{"n_head": 12, "norm": "layernorm", "qk_norm": false, "train_tokens": 419600000}
MLP neurons of a small language model. Each row is named by its layer, matrix (up: input weights) and neuron, and shows model dimensions 32-159. Each number is 500 + 40 x the weight over its row's rms, rounded and kept within 0 to 999. Numbers have three digits each.
After each neuron's rows, "fires after" lists the tokens most often just before its 100 highest values on Wikipedia text that the model never trained on.

L3.up904:548488596496516523470473532506524467485576483465457570454466542491452418439555470491453531496455529490571503495459489469422515520534553516446506546452544482518461473490564495499535525461530484531542491479502493511455460530506439561467481484498555478485501493581485510517581503545534493479509571430563476502543510512486445484508523482395486524474432581456488524444546454531532455536514
fires after: " vi", " Di", " mi", " Vi", " I"

L2.up940:553535543476537531470540497554508487525506498479572473466537526520527499442440443499427503483551607529574530553520464469510482452478501467576477533434490480466434580570467555492533484512474476447508546473497521493474547459462491543457485480512463430511570557541514474405477496453467488490480510514539459453517540519504448451443466518505434475530447537543534455522413476490494491404517
fires after: "r", "y", " G", "G", " Mor", "O"

L3.up1350:445524519472524501508484504428516455586550467478586488475454466473508549461501536579518479466600545475499520440431507446529514450423514457458547483470537503512550540530543478521536444462466482484460468420511548521505508467473452523548452451427501525451504457540519506504465458470513558504565516490447505516430484450394489537445528423573519513503425505508506493458495515465497459535514
fires after: "ed", "\n", " Mi", "ad", " Col", "re"

L3.up1123:518599455462505464497508489477571478515533440481562516506549519488500463516546498560454492429432599550526452472475510484473507504448501476505489561524465474498504472496465517504528436537486523513559562578460428459462540454546500526497518447454508521420528444523493534521505483436490548483528484496545453510476621502490533522559442517507437525459568457530494476524477526452423528488508
fires after: " a", " in", "d", " In", "in"

L7.up1185:463484530564492466527440475523454433468477555550524541501531447506476494488509545519513527514487536492487571520506502530465484526524466456503447491510540467496406537499491585455476531534566424508523490518520505489478547398442492446459471459424530556467438530511498569413527443508554509467451501501472461502541522522510522452569492543480413517538604417508488532457521474546545501524596
fires after: " ", " (", "c", "ub", "s"

L7.up584:479497549484476541516504481445476467545515478403524538493479520487577456538569539552464505451491469449500491558482523553509526558513486457465436464564534460595484494475498469450500436591488559439474489525424550489518543425465434524431480500468474511570528525460499513492510499456506551487483490498429505547476550531516547538565565473501564500482517516506481534447592471491540535542443
fires after: " Se", "f", "se", "w", " De", "l"

L3.up773:551528532500509522506492442581487534470560509548488490477528486436476480493514498517496492546415483522534510488564512561394493508531455542521498432526468534439449457467502476518537546462495436481339587470536480490490485454574495531457487492516482489469492516499450450494547495484461512489507484498569412550396512516547516535428481533529561498423456546482577521508487466487505483514566
fires after: "y", "s", " J", " P", "T", " S"

L3.up1458:462531511476557576487538507559556503496544487493469539450543525492545549427514476440508500510478516500524541458600502495532546514500514540515495497541503474470553479497567478497474499542437512520550538498500471455496529543487496482499535512541453479526461481492384537547482500517553413507461546553511503525447459438505476579543478453550468504452569521387559444473513475523432485521530
fires after: " In", " in", " to", " the", "In", " At"

L2.up1036:533558502463562508536459494545543511487499475450486513512560479402484516501453533581505514521506516476545473493565477443466496526457531496550491526496480522493522475485475446523450532557505486511482522498554491500482554440526542536410527448474465445470561478519474498523507479496495511490449518542455467474445491450455422589501537526499559478442459545540492529505414521519546487432490
fires after: " M", "s", " S", "p"

L2.up495:525510539504551461504545449521532497482432466471482510502515487522471535476486531502515455480421517489478530469502465527482504419531476540470505462499481394419483561530453517466515459493603475488532423493554456504548540483521515555525504451545525490493480512512507524492534537450500448387522533563466440487558485494574536507511447491521534466490493501611428603514511458484487532480446
fires after: " ", " G", " B", " J", " d", "B"

L7.up1078:505481450466514454506474530539448471471521563455503553476542472468504504535462540490581488524587469476556541531502528476484538535514490521537423532478540460485538449569521493496526490460512392452539548425545475483476525445506476509495489473520507490494459526482498449425482461585523518514428551514547500485448550550567517509502531561508504461553496442538529489544533454516463492503531
fires after: ".", " gr", "\"", ")."

L2.up736:498513509447552500510526535575471509436544471476467570521565536468503543454481549533518415480535560467475473563476442459503506559531510512468492470483470465517443507511517518446573455479543516462455441555529442491453562509548491573491448512493519487589536517501503453465467466550491487472499546504479497486542455575519464469487433484492459437483399521493510547477485503518425490464530
fires after: "or", " b", " ", "o", "B", " he"

L10.up1266:549528562482486499449534468532539518462505512492560465536455482514610461491484539483538502461496532558523455480464484500471539465390511514476525478485468479451449522589516536546507417499477434558564471523531489504526482502561486500527486431474505491455473503531510502539477498544407524426564483454525552441436518546511529489559519434498530536525485494554521460477459466466458550533448
fires after: " ", " a"

L2.up1077:515535500536527525473465561420494447470564417420472447595408497514539550475539516459516545493486495460481525517443438491518529481510536408531542541548568508481433539525482458515546437485500583552533585488487471558492530517436453455441509553491496458492493513527526465481504541495477533524491469469492480533457508527525508491452501438486453486468501478489502566495439457513483492495540
fires after: "ri", " comp", "c", " sp", "fe", " Li"

L3.up560:528513484505574477530461470461453503474462498470524455575531512472577503566526567475524493488520484458488433465478509469470524525502569523439533494553469541513484504461506491509520453595532500499470508478420489545498474519434490555488511543567478469490488540479477512555455528538472527486473448488482465523431544539521477479421438491493591470450517468478542467521431519507576487583592
fires after: "app", "st", "ad", "c", "ne", "il"

L2.up496:515539492489541425492536502472544509465507441503518540436496431496491529498487493476392504494484544514477524520489424482577457520501468454487447491388545531491508526544485462453553465596587589421503510527494421455493478535469487532491466518528484516568534493510425524473468489527533493499487485524543508445588550527430473515520475419424535530448473515551543526472530497561489486526530
fires after: "B", "S", " W", " so", "L", " Bu"

L2.up84:491568536510537459418502514472443556503484491568505457531432534542497471541542486522427494414469616511511498532465474484543447542526507454502497502489521501534582543520455531430539499501491444513498515519519524527520454477570473526508462509537463438532430523417532524467547501508495503498530523486482568485593531513516542485477558484544525521482503433464488414434486507448501456523514
fires after: "or", "ri", " qu", "ir", "men", "fin"

L3.up722:495499559528482512486488545507471399469504434523505574494538493515499487503572478562440509462476512526501489529498521507481536478581499453443501543516538494494471528456478471556582490538579550537451406519419522501482478507502540479480521526534496434490513471497498510487513490495525550490501536595573510560507439390435542453520492530425516443512540501439487561453511431446465472484482
fires after: " De", " Ju", " as", " Je", "s", " Jo"

L2.up1024:514448460491510538505545522496529500460426504449481438489464534480568544514586480542439459453475470513540491458496470489496531477437538517538486488469501487442455463478551457519494475424514552474517479515558515509483475463446491518479512493491455467519427441553573421511527501513476459530569495468440530487444600497499524417536582459515467546500528496521430529585472564562541546573465
fires after: "li", " K", "on", "d", "ar", "par"

L2.up1281:488512518425550497504433561503493519531482478553537467502520537486486453476502513562454484514543537463590388481510519514419476449491480483517546514477503511427429502514424440480557542551542558500480516582573548529452579502550448474462484423505391571441465538463547486517549472475494538514513477464447537474467490466477521479474553493563578563473499556500479537517539480480484469429518
fires after: " D", "d", " d", " do"

L2.up1522:562457500515582441469467504402491460493528543526549463580441517426486489468447504561484526466473469492483586498498584532458558504467468470557451499457479476475546500506483479457488482536577513533465486482505548524532485504511438586511504517519547498529484550527498567442464455490511484491584482541522488496572512525590531470513534491543540450480497496491542504556545480551477383512506
fires after: " f", " F", " C", " ", " d", " P"

L2.up3:436544537522551454547486501487463483468477442502529530468500501544441473478490466557570488503482587475423502510491455560454459554453459410526454473505502511427394573497475509498507526476511391504547516518484596465527521495521535545552517453526456500503531493491550473498496429480511470465531558542500487566521486512531478514503449440499478531526540500507514548493427526429446538518558
fires after: " ", " con", " Con"

L2.up624:536428422520509489520487533537482545523531464467453495517541489493519480523503541512398523535543442452507467440613460489495475523497456510457487500553531491470511536453449468514479445501591500453475525484529566492455535493503477486468531530513406504475536489497445501470461525459502533557525560418521500534550517523479467555468548515557523416473446515550479546528559522480478514587493
fires after: "d", "ho", "ed", "i", "mo"

L3.up1162:628462541511489518536473424539550494448479522500518468429512532468480490481484421544493458470478465574442475492456520484435514488489435547555483486520529525494483497584450549538501542499490577538450533472451487464536481458553445538491508504535391491460528493516495474428544517515599441460515581486466594432477521510488561548446514493497499482499587524465506484496518491453525516482550
fires after: "s", " S", " U", "S", " V"

L3.up939:522549535510492586485471536535493522424536504454469518434496559468517509481445500492541500535527499519585456470536492595474544460487466433477522492518503458514456540505500451441460501513418546529516456514507585522565435474431478502404513548501482515474491482482532513495483542576572548493524547601455461506498503472512488542535446531583564499483541454472530555428538418452472465474502
fires after: " in", " In", " Con", "d", "iv", " con"

L3.up384:521478434552497552554580554478492548526467554480543435491465450492486541593481528530470542450432537528539521522501533506477530496547512556461450532465401485479498597494518530508494493466490521484534577471541450418472465529529449413487442535528444528419526506505503448483496499527532499510472555435531570545474518504471514396567493542578499444477490500477522447535584482502557486483491
fires after: " C", " c", "c", "C", " Bar"

L2.up1386:547505534511522518467439490538471540466474444523424500561512477490475429516485481560469439495501458449506525548536508518522434566533533518502508490490550436485518515495479523493569561510527524528531460628537573581495531473480512562513501588562508573529454492421515566438510494437485494458503490502509531468548474533473506482470485443482567559509450507546516440499434495483426453490488
fires after: " w", "le", " Lo", "or", " me", "fin"

L7.up138:419418441456500525536458450514539428561615454422472556530563508495526483467530537499462481522559475537535397477540525567528536476487502521524503525500468473390535485524514535453516478486481436488569511538512440538444513522493474526573492505488474557450517535498456476494494503492597476506425539475520582524458499468541534486460537500464545503498508448494601510445486499456457507432476
fires after: ".", "\"", ")."

L3.up801:556470521484546558535480569468515502578513443403508473472465497489473595479541461515443505444533534467560450570536577488451456438484537435482503491405514458469508491519480466500491415468512479426563494488518454509500498471494463552494538529532500591480542510539487510456479431516547518516571477471472509509514501458481441501495466510575459485504528471477459485511481519538358561501454
fires after: "\n", "-", " "

L2.up1327:379458490521531562512493518539513447541519434516552544497490554475421452514525418467544508444482567490484485485495488489567466525561528553502547469474511463466542526553493487506481504493400526437459548454472511489456469469564465521569517523530532517495571557415616436535518520416539457492575502393491544494418495507466486532473525503454489466504516530515440494520481477501534403434503
fires after: "R", "S", "H", "T", "Y", "D"

L2.up410:485501418419492554489517547485574549474440440453495451493480517523579454477421546529481479494505530436548446543502542488475502537515526478470472511505417510509509487514537480471483447453485535577501516470494452498567542458510490463478502473531470488441512512608562476445488471563479597474508450560535604418476459452518500523607462480495458459553480508491560473545464468455498506563492
fires after: "en", " in", " a", "di", "n", "al"

L3.up620:563420565526558508490472495473533499562467441472523451475545483549587540508472437527466496488492557478504587535494515446455466481491477494380456552475539465516528466489458483429569523497470564538470482463467460465463466506497560463505502463547508497451508539467573486505541458576532443510475489565553517477505527479433500455623460468471514523529484466486450505551503476429494491470495
fires after: " S", " L", "L", "S", " D", "D"

L2.up13:523505537519563487495530505495504486500461474533471515489547524498469472477559455468481474562451542460449469582531469573464524488539557495482479545551565482474541550500517477533538467464476491566490525428569466529511454505462541503511508464431496537517527528501495539531538477589512540474520554423529502483500491506504443497440538470527476503438560514438491436492479515508598465457474
fires after: "a", " Vi", " Ar", "iv", "as", "r"

L3.up1131:564510570553497511537562485508507434457426497473485481485415517543568447471463429560526532540489543461432458552517494485453464470543435517519496528505517544484515504505407518471472484543497484552424553471499486524483458485519459476573435547478484544497543466518513497452477457509524498472517448457475537488472524461491521552528532494586479483491526573494522518390540454484529482436475
fires after: "u", "ri", "ul", "im", "ev"

L2.up95:521517505510453522470515517375531595475533517403587499493465512484521511533429509456472532416485480551459480521557483526528499499510517516466533558496532533518468444500505494461472513454466606490433525500559488532437548530465453497535503532490499487498477487559569433399518532512520545539548529481493483519489499626496422506521447467484535577511583496523453510451501474423485529519533
fires after: "B", "C", " C", "G", ";", " c"

L3.up1199:503549500473544522475565483490559475494527485480495527528462493408488491506466504466518526544466480451508520512388560463506491511535546495505498421536500453465519507549479505476460529547475540501496521436512450506412466476621587469538503479586507513479476485441552541496508539580530512531424492443465519460495505497505508452444550473535540453468474477487449509425493412504491528556620
fires after: "C", "P", " Ch", " C", "cc", "c"

L7.up873:506466540482507572530489520419497527474496485497468550494569451483506450513570481476537559527475449524544562543504452513516482468444465468526526544480479476462410530499516478483487544469455508509564472440515461442476490538463381534501507501411419492543448575444496475514497501513482454573588452523593486537564505486537520514513426428479392521498518557629493530476478477463492548466448
fires after: " ", "-", "00", "/", "\\", " –"

L3.up1169:525506465582466489490525516485521505502583473530512492561467424442541569403502446514493571515488513527491501555530550508524505465459515567495444487454507499573479432491533474499532495552497501458464500521481424503409514551464476518564554487563481473554463498565509472473504493473491492584538491473480482454429486495521518468495568524595441515448528469523437473480476433403591488508533
fires after: " C", " c", "C", "ic"

L7.up500:502513470498537504530430463535467500585552532457515503544503494458469444461493562467499501537517516505531528536508512532514559450439497571558460502460453400509506503552545456466507502428472438541529675554523522579526549442473524510509484505476495549465494480425529431516544526513549451508450548481507490523449585485528515492506520472468508517500551448501436480513495506531449460515482
fires after: ".", ").", "\""

L2.up1299:534513466572455502517432545515593494504518449566441494489517581478449501487573504495511490512518537432490455472502550495436489479492545546509577484461491507510476480458497492451474459422433503459539552524502469524489509454580537522536492557442468520477463499519526504551440527415526434516519461506388522543467535465509505528508513492555534541577526459511546481560472556443511482478510
fires after: "it", "ed", "ber", "n", "t", "con"

L2.up182:534499479486459491487496619511545453492530398514531558494565454538556495479500506463480457481523510564471498491531496596492494498592532396426477511475517456486507451427553497523456545548498472547498512529554467571587541473492516468492493534486589525499516488549436504379404511518518434503527536492562472536474500525444564466487523487464510542493468440522534522402420487494502470483460
fires after: " A", "A", "bu", "da", "ma", " ma"

L3.up1107:480506514450542469490569495470546585511510457517533493425551480452500527522493455504498518469446499543494476513562539487390514477525479489536557510443524541435518522536471471532537518530582552495467504538425471432470527510507589548544532434471521522482465511490387473558550495539482465515485542443471540485460479462518491581454470474492457569478563497484522515507448446462405468513439
fires after: " to", "L", " To", "In", " In", " An"

L3.up1399:509502509548453503548482503477524511473481472507508536434513548464570503481544500484441483490461548517496543466489608503539430497470496485489444526562539471528475528465468512506450461501530584521476506536482552529478462510415484458521451448463414545498547491478578499523458479439514557500436453491526520593496454479472506492543525537502535482514526529431546497487538571452450434463496
fires after: " Ru", " K", " Ja", "J", "w", " Se"

L3.up489:518544528526480512505545556432506490512546432508451455492444447470562533528488493478447473470452502425527450493484500463517433448589535503483480481506547559477470583557461487481505415440500485513483496503560439565562533463508519456531531409480483559479551524457498559521517456498458485469567532510524532483507461428503488440509535468516464510460472472505466539504513498515409575524495
fires after: "\n", " Di", " did", "-", "ot", " "

L3.up1243:490496496492546594534490452464468531528542560505426441519503522431533469501522442508472575515523485564546447540532455548467461457539501519476509476481489521488459527520530442418460532537496434553422524438528513569495536493491530544477492488420438484550529563486486511498527510599444549481513449443452526483488542518510487520518538445564590458472485476492462515511460426555539469574521
fires after: " Col", "c", " Vi", "ad", " M", " O"

L7.up542:459486473477481468528442486472483513553544518427481454517511503484513523490455486430511452487443468414513514517535557532461454455475506538517424555506435444485527514520522473483490526450560508532504545565494524561485582454418498482528497479466523580554453499545503521483509472529496480503492576485558501463518544417459546510502521523466507543462505515552499460438540591493485457500478
fires after: ".", "\"", ")."

L3.up1222:614433446488521532473509479488532533462457499523469500449459515391540524523523486485442526457475482497502563464540515500470534500454513520486499540496461498476474527440518477482538571453428514500524493396505460472539478437503516477447479550517438538488493491583507589515493493548539492454469497526493501593525521463485394536544504466512460556545520516562458478453497464428519505429526
fires after: " S", "la", "ra", "S"

L7.up590:446468405485518463584495465501501429525503476503513525540547524466524518533534524512441506492529429448495447530530571522494427555517511581510429458468435427448466524545521504466441542426489510506534534541513433533463591496413477445522476528464488563454541502492526526522522532501512521523524527493569548503546589549508475514519505459472474533477514474559465483537501502455492456476507
fires after: ".", ").", "\""

L2.up417:530458498478619484452501473465429469491528585553494527410400489463524517442475486471491461497541559481487573520434517452497564508534499470446486489479524509555451517579538534523508550539477491499439543540500525477485467561447543544566494544481495488546503491508557541527468474507523457458519490467499495416512608525505513549537520484499574548504428483454513479506536497541460450491500
fires after: " F", "H", " f", "f", " H", "F"

L7.up911:498525557477506458448496494523486438571521527542535484494418451523527474505531428526503443458496528533507520460588491512453434494561484511466516478495532499557424500446545473507533502515509514416472511553483471432531465458516506518650542474590523481510486524435466489483550478519503542433499519526517469528504549508585565457448469433503456454510541477535493450442481502568489473502478
fires after: "\n", " ", " =", " Time", " m", ")"

L3.up1102:444418553522557578528513551500504530580507563489478522522418561438485546554478503528465486435515515545500458487569459467437532563493537489492488495480508514441514537488508467505469384424565532469481515577449566450463509541450406498453491476523503554428483510474486502529464470499452524478491513498480485456487551532543455511481424508521544480496550500492489510520485501490465494570497
fires after: "app", "ed", "d", "in", " D", "op"

L2.up241:467484459435554451479530482513530485505518481478443489443489476444537479457496425515552492442464501459506508456526523446440620517502455507532507513450436483579500539562484546555502541487415453538451450573490472517498514539514467585481503532521429552537397488475507477496417400501538542523462467555442482535418562495545543503522521446602482480458490532491527441478410465490506505565498
fires after: " F", "vi", "f", "F", " lo", "ve"

L3.up1327:576466536553519523522511544455543535497509475531476521467453480521596534489523510502447496482477522503396523529502435457515558533560410546466493554509526545502507476489491472521380489414531542475546526453493493477559510524499489474533456525549495511469458444459425505497525479514517483483528519511490443444428517545560440573484551524499524447479452481532489521532500444501526425523542
fires after: "o", " D", "ar", "ham", "ce", "z"

L7.up768:526416495523542470504418526517504471488520478493448507553526480522495481582445555525395517525462515552538530522494496485432472539491425553438496468604489535551492442556474491436474615468581530544457537517514551478454524513461513464525486436432449485487458587527518502492502505527526459489477465536489456538525508508464485466497477547478494462526538479484439562502396526546485537476535
fires after: " |", " "

L7.up304:427446491463453472452462537512566501476482498544508543462501477494541505445462493541449484477449491479501532448522547601536501502501527464474549484533529550547441486533504485483447541397471452508507554463487434471522525562485475527472392522457519412507563463529548408544516482568530423505449446564471499536426520497517498529533584479493547524537523513550560466432590528520522543574476
fires after: ".", ",", " ", "n", " re"

L3.up861:584404501510628543504483437529427524463487512489497528506453486509472447508494477495449477481461439522542535558474531551563511510502493540536565500465542517522528440489570517547480508563505522549535486493491469422464448480479489535463543514514477530543502487495524474479541509508527428509543545531445509537480530459509544411495532503407469528480528534485498474518482477538536442523517
fires after: " S", "s", " E", " I", " F", " T"

L2.up659:531464504556616460511515530474481518556532485428496471452481493592532513471501521462450460499490473481529522433508512511513444532491554483467522563470466499454598544555517440526474511513479534566490491601510408587551571472458510512449547470525519545560529559457521488474497488500504551482483528475528534514497542554497532522497509497502393479492490475543385486558525475502436482517472
fires after: " f", " F", "at", "\n", "B"

L2.up1330:511504471478536466483443517522551492449486524543579545473546497467536480485512543466468565499478564431489552558457454513573558505531503512527492478481529461454529467588499440437537529539544513524520500499513504470487455510549488527455497482571513474513558520528513494532472448535512510513434546514532542521485477449447431474474480505478530476522490452571520448486490521466453502507407
fires after: "s", "S", " S", "L", " Ex", " W"

L3.up411:489502477500507487537441455547529557528545507465508462554462513569407446511501537461477546509486505546516477509481526509501494465486513482511423463527478465436399526461551476446451459472451557463521503458522496517522452539503547498523563513569552484510476507457515499553465513453577558566539586441602507543469517547524546457497503441500459495565463563460505474427460526473553522464494
fires after: "}", "c", "rm", "f", "i", "p"

L3.up359:433435485530514574535474488491536509510544500470509472472517534472427432500507495499501545466502501425463482498485518454534480487583482499504516517544456490417483472563488429496494534537502522521532482534443478496510518493585488529473472483484524543512541496485560454505509449557461483394507513475514564524546471506468490455573452492527522510498454503481529499528519567519491538516456
fires after: "s", "ur", "S", "or", "ber", "vent"

L10.up993:501476507465484502406442464492476484503527473510512484518508494508534469484450492530477486475563531472484526520450533516531495411546466437606528422394519514456483531495467552540522499444515422488521495556431501531509517475507584505522505473564512429519546454497544444564526556569520528545496456585478487529513521524553558501493546513501511473484511538564586534493490492531492540588445
fires after: ".", "\n", " (", ",", " \""

L2.up323:501486494485523538499513462431547522543566499435531510513495491476482460526540583432442459504499494456555487524519494481538465484483535494545574507549546469512511553495467425429561512528443507457519516510469526559482512467498522469532487506549529417521491548493566487493528497508502521533478529509571508453487456485475525496466556457523458455544478495488445471487483481463507540428584
fires after: "p", "o", " comp", "op", "c"

L10.up613:431470476454513487407518429505517518623490497462522494536444540487456540517415530488437544502510518492563534539498503555492519537537491446515447530571544485549562456506533436512471525470516431503522599540495500471414506456403486481508518462517500536580543501456482466546494453434514513483536511511555557550506514510539492515510510453496442517417565510540535468479499530442440563462510
fires after: "."

L2.up1276:564466473538529588618586527455478433538466518548563532418539460559522462483515463503488525461451526564493522508503446486543571520537466482466530517473480467422502441498538477476473559558501509544468477465467425424447519562552451524431457497449490539436519484460470463508530483544554469499472540502472509546521547524509512556482508477473521484467486554461465573484531529486441459543540
fires after: "c", " D", "ar", " Jo", "i", " Republic"

L3.up386:444433503478517436472449488464511466471504504488449489539548495444524491508543497521506546450497509595542552593442590568548534500500484492467522404444494491610521514493592518506479512456617495446440495391540491518475552534493473548527495540522440580504490536517505501498475423547501486449497515529510470419502484468550557523492461497538509538438454456527463505486495487496539487526479
fires after: " la", "ed", "la", "ce", "re", "ig"

L3.up1404:576528586506509498599584531513553461440510500463431475445474524552488510516472463482544503460513496522491471523571463544434525446409495468455511477498503515480508496544554485534439566465528478473466536491541506488545538508474543514530497554458508503452444565469459452599480504543403516511520516501517512514477533573517487529489501417533456492485528495476621441472485504513511443517519
fires after: "r", " Ar", " vi", " event", "d", " Mont"

L2.up230:564494478496589485542524455517420573473408491460459536473521490536437564486470497568547491575472447497509513397490442512532496463479527560447496449476514401493498454521463500480472502426486535520477488515571574436563461518449529537510428513495480513527516557542531538458533513454493449505445470504516504446548550470536532495444578517526503520475541447547540548499541546472469503479522
fires after: " G", " J", " K", " T", "l"

L7.up244:450499464449544478520446512451517533555532523471488465497560514493519519458518484435470509465571472441535488532536501519424500550495485578580535544452424452496511419527512449501542511482456433440575564540521522569530491521421507485456538479503502514506436496491567523535535492515498507523446504514529498543424477519565561506462555498455497487518497442533479480559535538515442416547549
fires after: ".", ").", "\""

L2.up60:542515516410556542454496534538480518466421451535480474485438512503552495518465527525557498473474528492465470475553504528471559462455514515557532504459498482478452534482504490489544506488508542492597468540502517516558468476486568603483528476462546515447458498551532496535520347532451491534516509458504474512499560549484450475515508550513551506533522508517435566456479514569507505448507
fires after: " ", "st", " con", "t", " just", "ju"

L3.up347:490543529525462502656543457489508484463476517532481471494514509574526553461482514593461511455480436518591396477496441477517503441540434528516514519498588507502429484472548490503509464430469547457496533551520442499530496487449453518541438502577497426508526633513529384577482525517460512506565511469545491489512561549519479514485463440494503469504493522568516487445526450414527490500506
fires after: " ", "\\", " b", " sp", "b", "iv"

L2.up1470:556503474502502437557517465535511517506479444511478518496459475537541458473557518490541532514438470460495493472545509452494458507488479569492543480543603562511517493432508492504479515489450566487468530443515496467406567530509551533432432545479480435503459511561479547556554476461496466492488549525492525543497427477493482458509518465464516568523527417450570494579513524469504528460452
fires after: "s", "e", "a", "li", "p", "po"

L7.up414:525474479551492496505410448448546542580488471539480458601442495452539481463496523481478457542496479499550488505490468423470486495450485492519554513453561533433489485500589427512577550522510487438473476467554531579509513471536489430476425481510465470447509529476478511481526469382507530464526488478479579479445646506511529474515544481555534565489451565503441475525593559469520539543520
fires after: "re", " |", "d", "ar", "ist", "co"

L10.up511:517501485528474494373468466467537453565459530472560504524499479416466533515477489456487466457475454499440504510459542467482460521436544501603444548508518510513506506482584567534498547445528485548540482475492562445507521460467460510513522504511527483551472480530532536563509533494557548452492524524475506518538449546497531564459542452502508426479484510467486476470493490502461538507589
fires after: ".", "-", " re", " and", ",", " The"

L3.up385:502502483585458499554535559461495504530573485467516397597521466482519474508517400547457519443464474502509496475527541509536574527462519469413517548519510518552489521475431502440540505549502571482452478496508455467524494513501555460542447469524556521470474483467622403459479530458593459483465580475469457533486427464471468449518524486522449503436539470494467528498521435484508506549489
fires after: " C", "s", " c", "c", "C", "per"

L3.up1112:564494416551544454509581508492559503491537473521512432423591519489477514586439542543440562457503536538432444505508503504540485492481495506477469494513571491430542486479519440505503450430521500498477454456427536535475507595486521488471455495435508520521448501489439468509510479577561475445509540511474483495516541526531480474464491550505432510551474533439496488479520502411485436463495
fires after: "\n", "L", " |"

L2.up1269:573616461526499507455492551470520530449591451511559488492502545491521549469489578453501521495541568509463578572486475535490499492563605492540476466523564411487488454497436488465508456600520442531498494475527454499498470500485501412498494487547512451447450481513494548456503509482441509515450555509498506427432467506542499490453531520517569466457498509514459420466552445465565465542461
fires after: " c", " C", "c", "C", "oc"

L3.up1300:494509550555451414521501529483521423494527525565494540490510443486494485530547494547541482460477489523481497449460470530443459486524504539495505456496542573451504537461519462548449497534469459497504481609404481490512456506455508557511481559485531480532484534512480456409505511531513432582448466507487435561475490399474504466485454487499563480564492453462498539521463425502424560526554
fires after: " as", " As", " an", "s", "mp"

L2.up1459:466527499524473548445566524421515486494521467572512444523559470520484518535396559506474499480426571490480525481475461520479485531585503565481442484445516520518507470558424478516486414484526527488438536495533515515543477470504490475494404500450518440424479529512435450487515500529529521433497555553497513518513487492436516481429463507525439555532503508515528456536511509497505527563513
fires after: "R", "L", "ar", "han", "G", "or"

L3.up426:528560559521486493483573473473482387473480478466512558473540545412501496491536549393527493538481507550525473499454528536487552541480521488488503460416511517498552500435575455495504465536521504477546481486521452478554577479486521517521499508442529507476514528521414478453504526562493553468487452568472491545521494534527514400502518565451481486466490449588537487524478553466510457460537
fires after: " a", " A", "A", " Ba"

L7.up386:601508452552481503466537473598505540526434443528456494490445506485528480481538497481470560439494498500513438431549566445543487535475544487557436561480518499563500441460479474496579523460473530445480486483451573550500480552494528508549473498459531511429539525495468424498558456504553537535521507506448465503406568467509481523435486438568517513526495494511460520457543504484492456522540
fires after: "-", "|", "\n", "===", "tor", "ary"